{
  "num_hidden_layers": 8,
  "hidden_size": 384,
  "num_attention_heads": 4,
  "num_key_value_heads": 2,
  "head_dim": 96,
  "intermediate_size": 1344,
  "vocab_size": 32768,
  "hidden_act": "quick_gelu",
  "norm": "layernorm",
  "norm_place": "pre",
  "norm_eps": 1e-05,
  "positions": "rope",
  "rope_theta": 10000.0,
  "rope_fraction": 1.0,
  "qk_norm": false,
  "attn_scale": 0.102,
  "bias": "none",
  "tie_word_embeddings": false,
  "parallel_block": false,
  "init": "trunc",
  "init_std_qkv": 0.0337,
  "init_std_o": 0.00842,
  "init_std_up": 0.0337,
  "init_std_down": 0.00842,
  "optimizer": "muon_variant",
  "learning_rate": 0.00735,
  "lr_mult_o": 4.0,
  "beta1": 0.95,
  "lr_head": 0.0188,
  "max_grad_norm": 1.0,
  "warmup_steps": 200,
  "schedule": "wsd",
  "decay_fraction": 0.745,
  "decay_shape": "linear",
  "final_lr_fraction": 0.05,
  "batch_tokens": 65536,
  "max_seq_len": 1024,
  "doc_mask": false,
  "train_tokens": 364900000,
  "max_steps": 5568,
  "dataset": "wikipedia_en"
}
MLP neurons of a small language model. Each row is named by its layer, matrix (down: output weights) and neuron, and shows model dimensions 112-303. Each number is 128 + 32 x the weight over its row's rms, rounded and kept within 0 to 255. Numbers have three digits each.
Before each neuron's rows, "fires before" lists the tokens most often just after its 100 highest values on Wikipedia text that the model never trained on. A number after a token or word is its count.

fires before: "0" 24, " the" 23, " " 9, "1" 5, " a" 4
L4.down1128:133126110106056121157171132105144147157180108099154134149132153150091131123168209127108126119140162061106169139146133075120155125114166101122107134208151130158174141159105118203099149164123114029064108132179114135137138129153088101146108130079166087083152135155067158118123159117136175158126161143131175159085111094108158131119082122140158186200196151170116129167082168144132106133107168143175100123115128132144165112125163096076091091142078125127139179118080097157151141130138101102140077146096133130056133180138110127125106174126163138125099081182126126126140115132080113141

fires before: " " 28, " and" 24, " |" 4
L4.down1064:126136070142106093089199162140093061140095090089190093123143154121222141141100142144075108146139104117142125123134154168118178121077140145109222118137117181102173166144117136048094124110129157187124102112039119123150189121172114162131147124105105118157168185144180059091119082071096163176124156122129084173106053161173139158085139109188156139152153122133048091109067137139139162089121174136141117133163150164109154131151144134144133157103147105158105116107143155164153143089103156052112129105134091090134145155142095138094092111116137127143176098112136129108084125118137077087

fires before: " |" 31, "–" 8, ")\n" 6, ")" 5, "." 5
L4.down495:080104169099177094160140113184129113136127159100185147150140143143129140116124131096085148055111141138110151111157150115125122211196159082135135131121119150117069132112130103162133143069066098114133159102088156096120114111114146125103109115117084083084141110139165147129151116211081165186168116139139164117127086119098067064123109108146147148120102154107130118089140159118172059139107117092144117140140051072165168157121113126116148172129127123081151138079152067129144182061107082119106167128096082157129176128109106065147096136168126129102193174151130126151116133137162195115

fires before: " " 85
L4.down1330:112072100137114117102123125158046093170123146176106099138076150078151144109117185059160129119124109152163092133121069098085070118135147178127160094162138114128062075121122159095099143170184159117149163123114091141149108117149106127237094110134039102139177094127123091128189158106094185173105142163171183076153103148098149082124096104139124135150240095116106083101134156080157100104153112147125135103104176095095148080134144150150140099147102098135114117130163110108169135100123118127070137143100124143148133126155157113138079126082095111133174103138132123106123135113106090177

fires before: " of" 33, " to" 10, " for" 7, "," 6, " the" 4
L4.down441:169105076116143129147109105149118118133129093122170139075082110161171116198138104106088168123155099198134124123095174142133135108158141132136122100151123143164183167145138147104081167132143121065173142133081159165063179088145093146159058148117113132136158140126178125154102082162116097194138148111097098086164110102111154122153060130079138136190057154110110125093153143177143127129149138101133106124129131113134126155067130165078136093127101073133129149084134121167087055122123091143197064139182134164143154110148145146148128142202116201114113148072117138161133096115164116154

fires before: " of" 48, "," 5, " were" 4
L4.down77:113143134087134126079102141110180172143161121133130094136163168117136131139134153189117116123121095155162144104106129128188179090189176090125103122154125108091045121081138162063114057179162151175186138143124109087133190082089142149146102125085167046142184110082142134154082117114118136096158119105149164133164033106126110119131124127109127116096122053167100146136185140108129094127117101070161136133109199073128083129128074117102142152118131095129106129120081131168154192167112123176130135129105101130143104084214160131056126137153136108153147124158145142159116149109141085088

fires before: " " 88, "," 4
L4.down1001:127160125182141226082122117138087163100168098105120135102131109147141197122115163120094102038110083154104093153065106085120081121157146143119135098153042152109065145172171122077095158176134155056154168138134098134136124138120161132140102142163093145133049107152150082152079155091142115142105158135086129163157094134113097116158161118125086111173141105146184170126176123163185140145177153172154149051165132143121170110068105117061106127106057115160100112140144166065178126118114135148129128135176119185135137150135142131134136168169119146152112145191127149102114124182165185149

fires before: " |" 29, "|" 24
L4.down325:073131092131133085157108133134095110081166098102087112123052124179124110115114153179140138154156098124088078148121112162149175093126091139074148100135125158141142199120115126138132184137159154125139181117086144103182107102088160124099127144108161110161060096119097189133137126121132167164142098158107174170157109110192097151131101127130154133206151105010161107134110100117107173127085163126118089100149167144155169226121130058155138150125164075082149143087111097079123134176128075136142135113168127148121079146099104135189098073092138148185122078127097074124098102191157179092

fires before: " of" 15, "," 13, " in" 13, "." 11, " to" 9, " and" 7
L4.down97:188108174040170177146123166128122153105102132138136086171128131135062108118061125109088110149132136090117138121112170112204109108094085101153146129147103183190169087112082146039115126123162091124125128081109109217115141182071134126131106099101100108109179126106162159119193059139166112159132130170133213147168155129188154120152065128141099132146086125152113063141064165132177132113130184132130182110204074113101162133164102194169116175136083092168145104155121151148103068120138108196137121067126119166131132166152148095163154114136059129157120158142130091140161127161092141089

fires before: "." 28, "," 27, ".\n\n" 7, " and" 6, " age" 5, " he" 4
L4.down694:147165064118112079171119111112106100117176110095096153140153104095138098090156147139154121180156062104122115198163144116143125097121124144103136101147136146141138112123121141119104194139087193133101102139092133111172040138123115148140121113135115182098141131176098156108128101142120180083109133152179089184089154126109111130111103096156098163117156169125104131122169141084066155133150146106129070108071104131111192149157112119169092164140160119163121124110100076108139126096121096097098107138142180095123130190111167142112117154139163157203120132132130161130115180131150149124

fires before: " |" 43, "\n" 11, " a" 5
L4.down971:111147150133067121149160129115097144209142100132097111126145128187090143136118140143127122127172165204172110077116168128129104132096108151122104134090091168151200162135091111088098190180143125111152178093054151140137112143079147121180085100086172093094135174081118150111139064173077154068115070095132156124094159144088047115100085085179070150133122105143118099120117109122189103071159118154131114116140113141143092113124144165089146140168092104110110139181097141114159113096154057133139145121112128151115124124156111161171132109107156127194115119152138108166154169114117130098

fires before: "." 59, ".B" 5, "," 4, "enson" 4
L4.down277:086088158127161037150139123097164124089147156136123082124127152134092138102126060137144135166109152102132117131134115106121087127096127082140132153147109170132134089113141136120114139163115092131072168099142081133108072103121170127122109096127160133129104138174168131157150110165151128169071158167141125105141166107049122105107120086129134081128134098147130138129129156153155170053109136123137115182103132144119091143153138145157176084094206051127080067109146100114120117103175137078167135131083131138132175117160119145161184134132131133035127123200124136200123159157101183111

fires before: "|" 35, " |\n" 11, " " 11, " |" 10, "–" 7
L4.down291:163140125093166098141134100111146180170129145138121114155191103139149146137122188091180147108188109142108157153095145181078101108139104146114094118161145153153120154173111149106093124132202155093124136094110085153162168107101058125128084121135152046137159185066087102126155102156136139185122130149142154150114114130140062085157105116154117135153123146117139143119118174095095066085188069146065100146131141157106092101157127104125106194166196144145101132113088126098126121104102161099153158131158131150129094091127153089112145185106140132158157138106067099127097085107130047148

fires before: " |" 25, "|" 12, " |\n" 10, ";" 7
L4.down902:136100100145125156162155177079108118123152123159146118113076112084114121155174120142175154088107111150089158130106109133114190098131122128101103133157142154165116133102161139182140060087141180123138136159178139159116108126196154112154076158063160158056147141122120165120126157147111075116135096109111092086153171081140107121138107121072186156095113085086153161139140118107121085097128160131123123113183151107122095116136168138095167115114097136119132134107161078128180143157139090151150110122123131161166119165114146118092141103120176149128039106121108151164214144085106121099

fires before: " |" 40, "–" 6, ";" 5, " Janeiro" 4
L4.down637:167090085119118109158124082085106155119124188133110160141140142171106083058130125183145101136120091117150125158148128077154135148065107157082048086145148124121122108128150121138099134152136136107159093152089136174097132128165083087133099177109090120153120126108140150194078117114141103111156163185129167147115165087091190065118083098129107126093138120143127129125132136123170118142099137141093150121122097120078163184113082152137088097120100114120108153143093108147132155102125177136154098078176147179195142048165120146021130114185203161112103135128088114110108167185143072163

fires before: "|" 41, " |" 29, " |\n" 4
L4.down373:139148163038133135143114095112108133120073106079122113123144203159113079186115149132153140159123169155156106073123188133171123129193108101155153147075071125069139143156152094148134142091095094111095183099073145130119124131069101134187120125142131109100209126141130083122158169149135119129099104110097110155161143084121129189124132106106127152085085121136060080120107116159151142092167105189062185128102119156179150153144101125136110100182130123122159166160125224094151094120111091162099116145170099095085140103140133130106195149083067129128125073146141135188124094143127102102

fires before: " " 53, " the" 11
L4.down203:089131169136161119124170112084133114102124193109153102170065168155131083118096111081191117202102174121180042126127147091063122146125118201158093145122081231128122151154148073122071126154109189128154082085166131131066170116058110144121064108158109170169077091165153150043129124090177139120152129200100119123158158153166152121136125121169132088148135122129175091155131094159198110080138138139141138157212141117116133132114127121157119093130168136085065096145086130130102146119147165158090139104142091116120136149152119110136115121173154141140150133116098098147145108117162177107

fires before: " |" 36, " Candidate" 19, " " 6
L4.down712:164135112159103099098122133085159183105079138067122068091095117125119154064173109123101103080145148094128075104148103115110135024091156156167119131107057156181092142130130148121141141140134168148120145153104115126134171118117115140097166159145126109136124065111140119119193080158100119159150092070092136115134109071110152095110089167096142116102128165092150149141130148088124115189078132143158176072176134125152139134116152200159131096131109151124136129153142161136103084138104114199160171098126109081136145090109168108119139124148072101122125147129138146130139076138133156156

fires before: "\n" 19, "," 19, " and" 9, "." 5, " who" 5
L4.down407:183130126134144026143085145132104169086149143127160132200152105094120163139169147083129169146143153069087194143147157146167123101112067124101095069124055191102107097100118101103155111111102068130162092108101146191088106147101109132083130160109055137136147144158100100148125148143116120106119128149137153106127130122139121160150136132181089141152133149103172104193096179148133127126156059158100145115109099083131063130050127046147135091094092096079122100126191098124091167062149119157105072148098095121139133164106145146140191099142141123144131121203170146073173142150147139173